Weights of a small transformer language model: 7972 steps.
MLP neurons of a small language model. Each row is named by its layer, matrix (up: input weights; down: output weights) and neuron, and shows model dimensions 32-127. Each number is 50 + 15 x the weight over its row's rms, rounded and kept within 0 to 99.
After each neuron's rows, "fires before" lists the tokens most often just after its 100 highest values on Wikipedia text that the model never trained on; "fires after" lists the tokens most often just before its 100 highest values on Wikipedia text that the model never trained on. A number after a token or word is its count.

L3.up290:48 57 57 32 43 42 70 54 58 26 41 63 77 47 86 65 61 65 51 65 65 54 27 70 32 41 32 52 50 40 36 17 38 47 35 47 69 57 53 53 57 33 52 23 31 61 45 67 62 38 54 42 21 48 71 63 27 53 35 27 48 45 24 49 44 47 41 50 28 81 58 52 50 67 38 74 63 54 56 56 69 68 40 29 58 37 64 58 65 82 54 60 43 72 53 59
L3.down290:62 63 51 79 52 84 46 54 46 45 46 25 69 44 52 27 51 52 38 39 57 57 47 39 53 37 38 22 62 50 21 43 75 46 44 36 34 48 42 54 57 33 47 49 54 62 66 50 44 59 54 82 57 60 59 55 51 45 63 55 65 37 50 66 31 38 43 61 36 46 52 60 47 63 43 50 39 36 12 39 20 56 56 43 81 70 48 55 53 54 45 25 23 66 79 55
fires before: "| " 44, "|---|---|---|---" 13
fires after: "|" 16, "| " 14, "T" 12, "G" 6, "P" 5

L3.up497:72 54 46 58 37 42 66 53 68 86 43 40 46 66 50 30 32 62 09 26 59 43 64 37 66 47 47 64 33 46 30 46 65 59 40 68 28 48 62 57 44 75 30 37 99 60 47 41 43 40 03 61 43 69 30 31 36 23 55 57 74 55 50 66 37 46 61 36 47 61 36 50 63 67 57 54 46 47 30 35 68 35 33 38 65 69 44 56 47 49 30 53 54 28 45 58
L3.down497:48 66 61 68 61 48 31 90 64 29 34 58 29 43 58 10 42 50 36 49 37 22 50 58 70 55 62 55 44 43 33 55 68 16 42 28 48 44 50 55 74 32 77 66 46 59 43 54 61 57 39 65 65 39 39 51 57 55 56 37 12 58 75 51 53 60 44 42 38 71 60 54 46 32 51 58 55 24 53 47 69 77 53 88 76 63 56 44 45 56 52 55 49 56 42 37
fires before: "| " 43, "|" 12, ")" 5, "P" 4
fires after: "| " 52, "(" 6, "/ " 6, "am " 6, "vid" 5

L5.up860:34 80 67 74 72 51 45 28 55 44 52 54 72 51 48 42 66 42 56 85 55 41 60 42 52 45 77 57 70 44 65 73 48 47 42 62 49 43 60 55 41 67 56 38 71 34 53 54 36 54 59 57 60 35 69 28 56 31 55 55 44 39 59 63 54 31 61 53 55 54 41 47 38 37 61 27 56 73 51 44 36 65 52 46 45 72 33 51 45 51 37 38 43 56 61 59
L5.down860:55 79 44 62 45 44 62 40 56 55 41 43 44 41 51 18 57 52 55 46 73 53 38 52 68 52 41 66 38 31 47 52 50 40 65 65 54 50 78 64 41 29 41 56 47 57 64 55 42 63 53 43 67 10 48 64 55 44 45 74 50 68 53 53 55 71 41 56 66 48 47 84 56 40 22 24 39 48 25 62 33 49 33 55 64 80 56 45 27 43 72 38 59 95 52 37
fires before: "2" 24, "T" 10, "m" 9, "(" 8, ")" 8, "S" 7
fires after: "^" 23, "(" 13, "2" 9, "\n" 7, "T" 7, "C" 6

L2.up490:35 53 21 52 52 35 62 28 75 49 80 46 48 43 67 48 28 53 48 52 39 51 56 58 36 80 47 71 80 23 55 52 39 65 48 77 45 28 41 54 62 38 37 73 75 31 36 44 40 69 32 38 62 48 59 52 60 43 25 42 61 36 57 55 60 67 60 47 56 68 48 34 48 41 84 68 43 52 48 53 52 68 27 67 32 44 33 30 65 56 46 59 35 44 35 55
L2.down490:57 69 27 38 40 36 38 69 64 49 64 51 37 52 61 49 62 50 60 68 48 72 57 56 55 52 50 38 50 27 57 68 41 20 63 77 43 53 59 54 38 54 25 76 49 38 21 43 57 35 35 68 30 38 27 48 28 62 44 45 62 38 52 61 31 69 64 59 60 49 43 39 21 67 75 52 37 48 33 55 54 66 18 66 35 59 70 47 82 53 21 60 76 41 48 29
fires before: "c" 20, "k" 12, "ation " 11, "ce" 9, "ation" 9, "k " 7
fires after: "ed" 18, "s" 14, "S" 10, "E" 8, "r" 6

L3.up758:41 37 67 60 32 55 59 40 72 49 53 62 55 75 72 56 61 57 51 90 42 78 46 54 68 47 29 57 35 23 40 25 37 56 66 56 59 67 62 53 31 42 74 40 46 46 39 28 31 57 26 55 63 58 38 60 62 65 64 23 36 48 68 25 32 43 34 47 59 69 49 62 54 76 58 36 59 74 31 22 19 52 52 49 25 50 24 39 57 57 75 22 64 64 60 25
L3.down758:44 40 80 54 59 46 24 47 26 57 60 56 67 48 40 49 45 58 57 46 69 80 48 44 39 76 45 46 49 28 52 35 36 32 53 53 46 40 29 50 12 65 55 45 39 44 30 26 67 69 62 60 40 60 61 51 40 59 46 30 39 56 52 47 27 43 50 29 59 74 67 36 43 64 18 79 35 69 51 26 67 59 70 54 52 42 59 13 37 25 55 37 63 53 78 49
fires before: "al" 16, ")" 13, "ot" 10, "im" 7, "e " 7
fires after: "T" 23, "- " 18, "S" 14, " " 13, "D" 6, "(" 5

L3.up206:48 27 39 49 33 78 43 37 76 57 54 48 59 42 41 62 55 57 54 73 41 43 77 53 21 70 57 41 27 55 42 42 38 34 56 83 66 43 55 45 72 46 42 55 34 50 70 65 52 54 63 34 62 85 48 24 52 41 34 48 42 35 52 63 55 34 61 46 53 81 32 48 46 77 72 68 40 40 47 20 56 62 45 56 19 60 50 37 47 62 26 52 36 77 41 46
L3.down206:84 50 57 36 56 57 39 58 67 35 75 60 45 29 54 71 45 57 41 54 26 36 61 54 44 37 77 36 36 45 48 60 26 60 41 56 54 36 49 24 76 47 09 48 65 74 45 84 62 50 57 41 67 62 69 35 19 33 32 53 23 46 52 45 49 54 69 59 13 33 27 45 43 64 79 37 34 43 57 61 39 62 62 67 33 49 30 32 52 59 40 32 54 41 41 34
fires before: "c" 16, "k" 14, "ation " 10, "ce" 8, "at" 4, "k " 4
fires after: "ed" 18, "s" 14, "S" 9, "r" 6, "en" 4

L3.up321:62 64 73 62 23 46 70 54 60 21 58 62 63 43 65 52 44 44 59 47 45 38 35 25 50 45 40 56 72 57 50 42 29 29 64 50 65 41 66 52 46 39 33 10 52 39 59 48 48 09 55 50 64 34 67 42 48 64 60 38 61 28 53 59 55 45 41 70 51 89 62 45 69 56 80 51 26 76 61 32 59 52 35 33 31 52 64 48 70 34 58 35 75 43 64 49
L3.down321:28 65 38 67 14 47 62 49 61 34 31 44 31 53 41 29 54 41 61 51 71 69 66 44 39 50 40 34 52 47 23 59 50 51 30 54 42 51 77 33 32 63 40 47 55 30 57 72 29 60 35 24 73 73 53 64 47 49 57 52 57 72 79 49 47 45 48 37 45 52 49 61 62 48 33 06 77 43 30 28 75 66 15 63 51 32 58 60 37 58 41 72 62 55 66 79
fires before: "\n" 71, "| " 13, "\n\n" 9, "|" 7
fires after: " " 65, "| " 19

L2.up474:70 75 72 64 59 50 52 74 42 35 51 55 70 56 79 61 50 69 76 39 34 53 52 45 64 61 61 78 91 55 26 52 49 72 57 42 39 36 40 40 59 38 50 49 43 54 24 43 83 12 64 65 47 35 33 46 30 48 48 25 36 76 21 46 37 54 46 52 36 62 44 70 48 58 58 28 53 49 33 61 66 31 66 43 41 48 30 49 49 26 42 49 38 58 42 54
L2.down474:47 72 22 66 26 62 46 57 28 37 29 57 62 32 63 47 23 43 69 71 51 34 41 70 72 25 28 46 46 44 28 26 56 69 49 50 63 62 31 36 54 38 30 45 50 57 14 49 37 41 72 49 47 52 66 56 60 59 85 42 51 78 49 31 28 55 65 67 64 43 52 65 65 51 35 53 50 49 52 53 57 80 24 56 54 26 62 39 44 68 78 55 30 40 57 42
fires before: "; " 27, "—" 20, "| " 14, "\n" 4
fires after: "; " 36, "—" 23, "| " 17, " " 10, "G" 5

L2.up744:32 53 56 58 40 38 43 27 62 35 34 69 18 73 45 59 40 58 73 57 68 41 34 64 43 46 84 40 45 44 68 51 56 52 25 50 45 61 49 62 39 46 47 23 27 46 38 65 69 45 11 59 67 59 48 49 41 84 64 48 57 66 05 53 51 84 78 38 63 54 52 37 27 52 41 51 50 42 42 47 38 28 41 52 28 53 64 28 51 56 66 62 46 42 45 54
L2.down744:44 27 61 48 55 42 25 30 44 42 61 63 64 49 47 56 50 59 39 41 48 40 39 49 70 31 87 58 66 71 54 49 53 47 40 76 53 76 38 61 32 44 51 38 59 75 35 25 75 76 46 46 63 66 60 59 38 42 23 70 48 57 29 39 39 73 64 38 27 40 65 42 39 51 55 76 55 59 69 17 36 39 64 67 38 44 45 43 57 54 35 64 63 52 50 61
fires before: "oci" 22, "ed " 7, "ing " 6, "emb" 6, "tis" 6, "ach" 6
fires after: "A" 22, "p" 14, "ro" 8, "The " 4, "the " 4, "cl" 4

L2.up456:52 53 64 53 49 72 79 58 68 31 76 37 88 32 47 53 52 67 59 47 64 45 55 32 67 51 42 67 48 40 20 55 32 45 72 51 32 53 51 26 51 48 24 33 40 61 36 52 46 12 55 49 45 44 87 51 25 52 35 22 56 36 34 22 57 55 59 49 45 63 84 44 44 64 68 47 40 37 26 57 38 26 44 37 35 72 49 48 21 45 51 63 62 42 32 64
L2.down456:11 53 64 64 51 54 47 76 16 29 57 43 63 56 64 61 46 22 57 24 29 25 40 44 50 19 44 64 54 51 61 44 63 58 58 70 62 48 52 39 55 39 45 45 67 48 48 46 30 45 59 45 49 29 43 66 48 28 71 32 64 36 73 24 57 50 43 53 32 60 50 29 40 30 44 23 50 58 75 46 62 52 37 73 60 37 62 65 51 46 85 52 53 57 62 29
fires before: "; " 23, "| " 17, " " 9, "1 " 9, "—" 8, "0 " 6
fires after: "| " 29, "; " 24, " " 20, "—" 11

L2.up895:70 43 32 31 70 56 20 58 60 73 35 60 49 16 54 14 57 54 49 21 40 65 56 51 31 50 55 65 63 69 54 28 28 51 58 43 39 56 46 41 39 64 64 38 35 55 64 64 55 70 48 51 65 73 40 59 71 48 45 40 72 58 87 57 50 39 54 69 38 59 47 28 42 66 44 68 35 73 35 82 73 70 36 54 17 44 40 62 40 55 36 71 62 58 34 38
L2.down895:69 36 42 52 61 66 37 63 74 78 52 36 58 60 62 53 60 60 47 53 43 85 43 72 60 77 60 44 63 35 49 52 14 46 51 33 37 22 70 34 61 46 55 54 35 49 41 85 65 73 36 54 45 44 45 64 70 49 51 39 62 61 53 44 50 62 46 78 29 31 45 40 41 77 55 41 43 52 48 50 68 34 69 64 35 62 59 42 47 48 58 50 63 65 43 45
fires before: "al " 20, "es" 19, "ess" 15, "f" 8, "re " 5
fires after: "pr" 28, "Pr" 13, "es" 11, "id" 6, "i" 5, "ess" 5

L5.up336:45 58 60 57 33 18 59 41 63 76 39 74 48 80 69 50 72 34 37 55 49 69 39 40 72 74 20 45 47 66 66 72 14 53 27 26 71 39 22 38 44 37 49 63 61 65 49 51 35 59 57 74 70 69 56 28 57 39 32 70 19 55 56 34 52 48 38 51 21 43 54 74 48 89 40 41 56 51 34 53 53 42 39 60 48 62 35 40 48 19 77 40 48 31 48 47
L5.down336:56 72 50 39 50 28 20 71 40 44 65 10 42 47 64 36 46 04 79 50 33 24 64 43 27 41 64 51 47 47 14 58 60 37 54 31 35 72 65 59 56 43 63 60 63 48 31 63 45 60 55 40 64 44 40 48 24 64 52 28 45 33 23 51 37 51 58 55 68 52 59 45 49 59 36 54 55 47 24 44 57 49 38 63 47 43 42 43 51 85 26 71 56 42 92 63
fires before: "^" 16, "mi" 10, "}" 10, ")" 9, "im" 7, "} " 6
fires after: "(" 17, "k" 16, "{" 16, "q" 10, "- " 7, "f" 6

L3.up947:66 68 50 46 78 44 42 66 50 36 37 61 69 37 60 48 42 67 59 66 55 25 49 62 38 53 47 94 59 33 38 53 53 38 56 36 61 48 73 65 55 06 38 55 57 63 49 56 51 34 36 26 32 43 63 57 63 54 50 42 46 35 32 60 39 69 52 62 44 57 42 85 63 39 83 64 61 52 34 53 35 64 62 33 49 73 55 25 49 48 28 46 47 32 46 73
L3.down947:30 29 41 24 87 66 56 67 33 41 41 38 60 31 60 60 44 64 71 55 42 77 49 51 55 58 62 53 73 79 55 55 48 53 27 48 85 50 52 54 63 43 39 43 53 54 67 61 38 32 71 60 53 42 68 46 58 25 63 67 28 58 45 51 34 61 60 58 49 38 48 40 59 52 41 52 65 48 30 14 60 61 29 33 63 39 28 61 76 55 42 53 42 34 57 31
fires before: "| " 51, "D" 4
fires after: "U" 13, "D" 10, "G" 9, "S" 9, "M" 9, "B" 8

L5.up557:80 58 40 67 31 55 71 43 72 66 42 42 44 48 66 54 60 69 77 57 74 45 51 50 57 47 33 56 65 62 43 43 65 32 57 76 42 26 62 20 37 64 14 33 34 43 58 40 44 16 33 51 69 41 57 79 65 61 61 74 42 27 39 28 41 45 70 46 29 66 48 60 69 64 46 26 29 92 42 53 67 62 34 46 36 52 50 51 51 52 21 40 66 31 61 42
L5.down557:51 48 55 67 26 30 50 41 49 50 47 12 46 46 49 46 41 65 62 58 60 22 57 38 54 40 43 44 38 69 43 66 59 83 48 67 35 55 88 37 34 45 66 29 63 40 46 33 38 50 41 51 69 60 26 38 22 43 70 59 58 68 59 59 33 34 42 62 31 87 39 70 54 24 26 44 42 49 30 62 37 55 37 42 42 34 54 50 52 51 53 55 22 49 74 39
fires before: "|" 26, "\n" 17, "- " 8, "| " 7
fires after: "| " 67, " " 16, ")" 7

L5.up742:45 33 59 34 41 50 89 55 68 49 64 61 49 52 52 13 69 39 35 46 53 39 74 50 38 51 59 35 38 54 60 51 46 64 45 39 23 42 56 34 57 50 49 62 40 41 71 69 51 49 58 54 26 30 51 66 55 51 61 54 44 27 77 59 66 59 63 45 74 65 24 56 48 33 66 50 26 61 47 27 63 38 13 52 53 45 53 61 56 85 65 57 82 53 54 24
L5.down742:59 32 45 45 39 44 67 60 64 52 73 50 49 70 81 56 50 14 38 43 54 61 53 45 51 53 25 03 60 65 48 51 41 90 38 41 49 41 35 52 73 50 47 56 41 58 88 78 54 22 55 43 25 51 62 45 28 66 75 70 54 51 70 71 61 47 55 62 64 64 31 38 65 28 36 46 45 41 41 57 44 45 42 59 62 40 38 51 47 38 92 62 69 39 59 29
fires before: "an " 22, "u" 10, "ree " 7, "ue " 7, "ener" 6, "overn" 6
fires after: "be" 31, "Le" 13, "de" 8, "s " 5

L5.up636:41 41 60 31 40 42 29 54 58 54 65 29 54 65 43 59 25 51 41 60 47 23 29 27 54 44 44 44 63 61 29 70 37 63 34 58 40 66 36 80 48 44 49 29 48 44 67 28 49 60 45 49 38 34 36 41 62 44 43 60 63 55 67 61 57 82 30 50 66 46 59 58 53 77 60 44 47 74 79 60 56 12 47 45 53 40 35 48 63 50 69 45 54 60 72 50
L5.down636:66 44 50 37 55 38 54 54 53 47 54 36 59 57 56 61 42 33 40 58 61 37 53 29 39 38 38 40 52 66 49 74 51 47 91 52 62 43 55 74 33 28 49 37 56 19 65 59 55 70 46 47 67 26 83 45 49 45 58 26 67 43 85 31 65 51 13 58 65 48 47 58 55 74 56 46 46 49 23 61 73 62 41 57 56 43 57 44 57 41 60 48 31 83 76 47
fires before: "m" 31, "(" 13, " " 10, "t" 7, "^" 7, "t " 5
fires after: "/" 11, "s" 10, "k" 9, "m" 9, "0 " 8, "q" 7

L5.up156:54 27 17 28 50 51 71 45 43 69 22 31 58 43 52 27 68 35 43 71 60 56 73 38 66 40 55 64 70 36 47 43 05 45 34 73 50 27 62 34 46 76 58 37 48 41 44 53 60 51 54 72 71 64 42 44 51 29 43 30 65 71 73 38 65 22 44 86 30 34 47 65 61 38 49 52 61 45 50 48 53 42 44 63 31 29 55 49 40 48 43 74 25 34 38 25
L5.down156:20 25 25 51 56 83 51 72 36 64 54 19 44 43 49 48 25 60 62 45 56 58 44 80 37 50 58 74 41 39 60 47 66 24 48 43 38 27 39 59 49 20 42 41 39 43 72 56 46 42 29 22 66 44 50 53 60 34 56 63 37 73 38 47 44 66 83 33 54 96 51 39 47 66 61 66 67 69 24 49 27 50 70 58 22 62 59 59 52 65 69 50 71 70 44 64
fires before: "es" 18, "ess" 15, "ed " 11, "t " 5, "ot" 4
fires after: "pr" 43, "o" 25, "Pr" 18, "po" 4

L3.up114:44 53 70 54 65 27 41 44 51 33 64 68 57 35 44 42 55 54 46 61 69 55 49 54 37 38 57 46 69 38 29 54 53 25 69 33 68 64 66 57 46 40 60 40 29 56 38 53 31 54 32 58 63 42 46 35 47 78 52 40 62 39 46 41 63 43 22 36 59 74 59 60 58 50 68 27 58 64 65 71 46 71 62 55 51 31 27 43 80 52 44 41 40 32 71 41
L3.down114:43 54 59 54 59 38 33 35 49 27 27 80 49 32 62 26 55 33 18 59 44 84 44 36 60 39 57 58 53 25 46 33 38 41 62 68 63 42 37 14 21 22 61 61 52 39 44 70 42 51 66 46 77 17 52 57 46 41 33 70 36 48 46 84 44 30 57 46 44 31 52 46 53 43 64 68 33 74 38 54 33 66 85 51 37 32 55 39 61 46 42 54 55 66 55 45
fires before: ")" 15, "T" 12, "C" 8, "\n" 7, "(" 5, "E" 5
fires after: "T" 17, "C" 16, "E" 12, "S" 10, "D" 6

L3.up896:46 55 57 66 49 34 39 57 61 50 56 40 30 47 44 41 38 36 52 46 30 60 53 32 28 52 26 61 82 26 38 70 64 45 53 42 82 44 34 45 44 08 55 45 53 51 41 52 47 44 62 44 66 40 53 70 37 50 60 56 35 71 72 50 59 36 38 21 53 49 47 14 46 69 46 48 61 50 38 86 45 21 49 60 72 45 31 46 56 36 58 63 63 69 50 44
L3.down896:31 56 46 50 67 38 57 62 57 40 54 78 34 45 37 24 32 41 45 34 38 27 30 30 34 36 36 81 49 65 44 63 67 38 20 56 67 44 34 45 42 25 43 45 66 52 50 42 39 60 56 57 58 19 54 35 50 48 50 67 27 45 48 44 35 63 33 43 58 57 61 83 59 37 62 42 63 41 60 78 41 33 65 33 36 46 76 41 60 41 45 46 40 71 50 38
fires before: " " 12, "(" 11, "mi" 10, "m" 10, "q" 9, "s" 8
fires after: "s" 13, "m" 13, "/" 11, "q" 11, "% " 5, "4" 4

L3.up45:55 56 48 40 54 30 32 72 56 51 38 60 22 47 54 48 57 56 45 48 57 74 60 45 15 30 70 41 55 10 55 39 65 27 45 41 75 50 31 62 41 51 52 53 53 47 66 43 63 67 54 41 49 41 91 43 49 35 47 32 23 24 50 48 27 56 26 34 29 65 47 55 55 71 67 39 33 60 46 41 71 63 25 52 47 37 66 39 43 45 48 50 66 11 56 49
L3.down45:36 71 72 47 67 61 29 61 54 38 47 57 45 58 29 30 47 51 65 42 63 60 58 22 71 17 75 66 52 77 48 67 63 24 58 48 74 51 68 44 15 52 16 75 44 38 58 50 51 62 70 57 22 24 69 55 53 54 54 32 38 32 21 44 46 55 44 43 34 34 55 52 38 39 54 63 47 55 49 40 88 51 35 55 67 61 66 37 47 52 43 53 76 59 62 39
fires before: "- " 97
fires after: ")" 27, "a" 17, "s" 5, "er" 4, "y" 4

L5.up562:49 38 33 66 72 39 48 44 69 64 49 53 57 60 32 26 19 72 36 45 73 32 71 25 49 38 32 36 50 47 53 59 61 75 53 41 48 54 63 39 73 41 47 60 46 54 53 59 34 43 68 34 38 49 71 78 34 58 50 53 43 58 86 75 51 49 45 55 65 42 54 36 47 38 47 35 36 39 40 52 64 41 27 46 22 55 61 59 46 72 43 51 55 51 28 57
L5.down562:86 16 49 44 33 32 56 63 36 53 39 35 74 44 73 60 29 55 54 56 51 50 41 76 42 36 46 62 62 42 70 19 39 83 56 59 52 44 61 56 63 63 75 53 58 51 64 52 58 45 00 54 47 60 55 82 43 53 43 45 36 68 59 53 18 51 62 67 66 25 17 41 29 35 48 71 52 51 53 75 24 55 40 59 61 48 47 52 59 35 27 52 61 15 71 58
fires before: "s " 33, "ue " 12, "u" 8, "e" 4, "e " 4
fires after: "e" 23, "Le" 19, "ou" 13, "le" 9, "be" 6, "we" 5

L3.up313:65 43 44 53 38 65 49 53 34 46 56 56 85 47 50 42 41 46 85 25 32 55 35 42 56 50 38 79 57 60 33 54 28 68 62 54 69 35 32 48 58 64 32 57 61 40 50 50 49 20 17 65 59 75 66 67 51 88 30 44 59 58 36 50 63 45 54 43 85 55 34 43 54 60 68 67 45 57 63 60 55 38 20 31 47 45 45 53 40 63 58 23 47 60 61 58
L3.down313:52 69 47 71 22 50 55 58 56 38 78 85 44 64 38 31 55 51 54 41 24 77 28 30 58 83 28 63 47 46 71 33 67 53 32 18 32 51 32 39 58 43 61 73 61 36 93 43 53 57 51 47 38 92 32 62 56 51 55 19 46 42 71 39 59 33 32 57 49 40 62 46 48 46 40 26 31 48 41 38 52 52 47 66 41 52 54 45 63 58 77 64 37 41 66 45
fires before: "| " 24, "." 11, "2" 9, "1" 5, "|" 5, "3" 4
fires after: "| " 24, "2" 9, " " 8, "." 8, "2 " 6, "1 " 5

L2.up236:72 48 53 27 67 66 43 46 42 50 32 62 28 35 31 32 58 49 64 63 58 44 39 67 55 39 48 63 57 52 52 68 22 60 66 49 35 53 46 21 45 52 43 53 57 68 58 75 63 59 51 72 72 78 26 70 71 55 65 26 41 60 63 65 36 29 44 86 35 51 40 35 42 49 64 83 70 70 34 78 45 58 44 49 49 59 41 42 34 55 69 55 50 54 46 47
L2.down236:56 50 57 44 71 56 62 44 99 68 82 33 27 54 56 62 52 63 58 67 36 52 37 65 43 33 34 37 58 37 50 75 44 29 48 78 27 61 27 35 63 53 43 68 45 42 52 65 60 57 56 72 61 48 36 61 78 50 56 42 34 64 30 59 39 75 42 77 47 62 53 16 40 75 51 38 50 32 68 43 78 25 76 35 61 41 35 32 40 58 59 39 45 40 39 79
fires before: "es" 20, "ess" 15, "al " 13, "ent " 5
fires after: "pr" 31, "Pr" 16, "es" 16, "inc" 13, "pre" 7, "ac" 5

L5.up367:66 45 81 73 64 60 20 77 68 42 44 61 56 43 64 55 34 36 74 33 57 52 41 59 34 49 57 78 63 52 35 38 47 37 30 36 50 43 48 65 58 44 25 30 66 62 63 64 49 46 49 56 63 78 60 51 51 49 49 49 39 39 60 27 69 58 49 45 68 56 44 56 22 50 50 49 37 43 33 36 38 40 50 66 37 61 61 45 58 43 94 47 62 22 58 58
L5.down367:61 68 77 44 54 67 64 63 81 40 41 49 38 00 54 54 31 51 59 35 77 47 81 48 28 37 50 46 51 57 48 51 37 54 56 43 25 34 59 41 65 44 37 59 41 36 56 23 62 71 54 51 68 51 22 52 29 45 45 48 56 62 49 72 35 62 39 31 32 60 24 25 58 49 29 36 88 17 40 48 56 57 62 60 67 75 63 35 61 52 62 57 63 42 50 39
fires before: ", " 12, "in" 11, "ed " 9, "==" 9, ". " 5, "." 5
fires after: "amil" 16, "ap" 13, "istor" 12, "ab" 10, "tic" 9

L3.up906:71 49 48 41 29 52 47 57 65 46 45 44 46 20 40 36 42 64 40 38 70 52 75 40 71 73 45 62 65 52 63 52 65 49 44 59 52 32 46 22 49 44 53 48 54 45 34 51 49 42 25 48 58 53 11 57 22 60 35 53 24 52 49 44 61 46 55 31 80 54 78 55 70 47 40 22 45 31 55 67 44 52 52 17 52 60 31 67 00 50 37 60 60 39 55 73
L3.down906:48 59 54 30 52 35 59 57 19 35 41 96 56 39 55 25 44 34 43 44 34 87 40 27 47 78 55 53 55 35 70 65 59 56 32 49 66 40 65 53 64 45 45 46 37 22 60 39 49 54 68 53 29 44 32 40 44 31 52 44 38 50 70 27 60 33 51 58 62 46 77 45 59 20 37 58 75 60 27 45 69 66 40 57 32 31 59 53 50 54 55 72 55 75 85 78
fires before: "| " 20, "." 16, "2" 10, "1" 9, "8" 6
fires after: "0 " 11, "." 10, ") " 10, "2 " 8, "7 " 8, "8 " 7

L5.up695:38 70 76 33 40 61 55 63 51 64 56 73 41 32 48 46 55 60 37 46 31 64 34 63 52 49 36 64 86 51 19 54 41 49 74 48 36 67 52 26 62 71 46 74 41 67 27 51 76 39 52 54 56 51 48 73 35 68 48 58 22 48 56 80 31 51 55 65 28 46 61 39 35 63 37 85 52 29 27 75 70 00 34 70 55 60 52 63 40 62 53 37 43 62 50 72
L5.down695:68 48 54 30 58 63 12 37 52 48 53 35 75 55 71 40 54 18 45 46 80 65 54 46 36 63 43 67 48 61 70 53 44 70 65 54 61 47 62 62 38 58 51 44 69 33 37 40 53 53 31 52 58 52 53 54 52 64 22 39 44 45 28 61 60 71 59 52 65 50 46 48 17 44 72 27 49 51 92 41 57 67 30 49 49 49 66 42 60 47 53 31 57 58 64 53
fires before: "es" 17, "ess" 14, "le " 12, "ec" 7, "le" 4
fires after: "pr" 24, "pe" 17, "Pr" 12, "re" 9, "| " 9

L3.up720:59 57 61 44 20 38 32 55 42 40 20 23 48 51 50 44 43 58 38 62 49 35 75 38 70 68 52 60 55 58 63 49 66 47 49 63 56 46 27 34 48 27 39 60 78 85 58 42 54 42 55 40 76 32 77 42 42 32 43 39 53 46 47 34 54 40 58 31 76 44 70 46 30 74 58 12 76 17 36 52 29 60 36 20 60 68 30 56 26 54 88 48 67 62 57 31
L3.down720:39 60 33 55 42 61 66 44 28 17 70 50 38 72 57 61 63 31 47 28 22 76 41 15 52 71 46 65 70 48 99 68 47 39 31 32 69 28 56 36 47 40 16 37 46 48 53 27 42 61 50 36 50 47 48 67 27 45 58 41 62 28 82 38 61 42 62 56 66 50 35 57 38 41 36 46 45 61 55 71 50 70 27 74 41 61 43 64 73 59 39 45 34 58 74 87
fires before: "| " 37, "." 11, "2" 9, "|" 7, "8" 5, "1" 5
fires after: "." 29, "| " 14, "2 " 8, "2" 7, "0 " 6, "7 " 6

L3.up608:40 59 66 57 52 23 81 62 71 23 57 59 57 37 48 42 58 40 15 53 65 60 42 36 52 33 53 50 86 38 48 25 53 56 74 49 45 53 35 49 44 43 34 26 69 45 68 62 55 60 25 48 51 61 60 24 57 33 39 46 02 59 53 44 52 62 65 47 36 68 54 56 59 61 66 66 67 70 63 11 55 54 46 72 69 32 68 07 52 32 51 41 42 35 47 55
L3.down608:43 78 52 48 64 59 67 35 35 37 48 72 45 48 33 32 45 47 85 61 62 82 64 64 49 18 77 65 34 61 64 35 49 38 70 41 72 43 37 67 56 51 25 53 39 40 61 38 43 37 33 48 33 31 65 35 44 48 35 47 52 57 44 53 35 62 40 60 79 47 60 33 35 25 52 76 37 49 70 67 55 53 37 30 61 42 73 48 29 19 55 51 47 57 50 53
fires before: "| " 27, "- " 26, "= " 7
fires after: "|" 21, "- " 13, "es" 11, "s" 10, "er" 7, "a" 5

L2.up956:32 63 31 61 52 39 72 45 59 63 46 37 70 55 56 09 61 48 49 34 39 39 39 65 72 53 44 31 51 52 53 39 34 42 47 63 67 63 29 42 50 53 38 39 51 68 37 18 37 30 57 77 26 48 13 01 38 55 67 22 72 24 62 79 37 60 40 25 49 54 65 50 45 32 76 62 42 59 55 41 60 29 24 61 73 60 51 53 75 45 35 72 66 34 54 64
L2.down956:40 36 53 22 21 41 50 36 51 61 53 54 43 19 51 64 72 70 38 42 66 50 36 31 71 49 68 58 62 41 49 42 56 36 36 37 56 68 53 35 29 34 60 61 49 38 50 61 68 59 21 62 45 89 48 57 53 08 44 42 41 73 63 97 74 42 72 62 51 43 33 39 45 33 34 36 81 59 53 26 56 73 57 29 62 08 50 45 52 57 51 62 72 61 70 45
fires before: "| " 56, "|" 25, " " 4
fires after: "| " 75, " " 11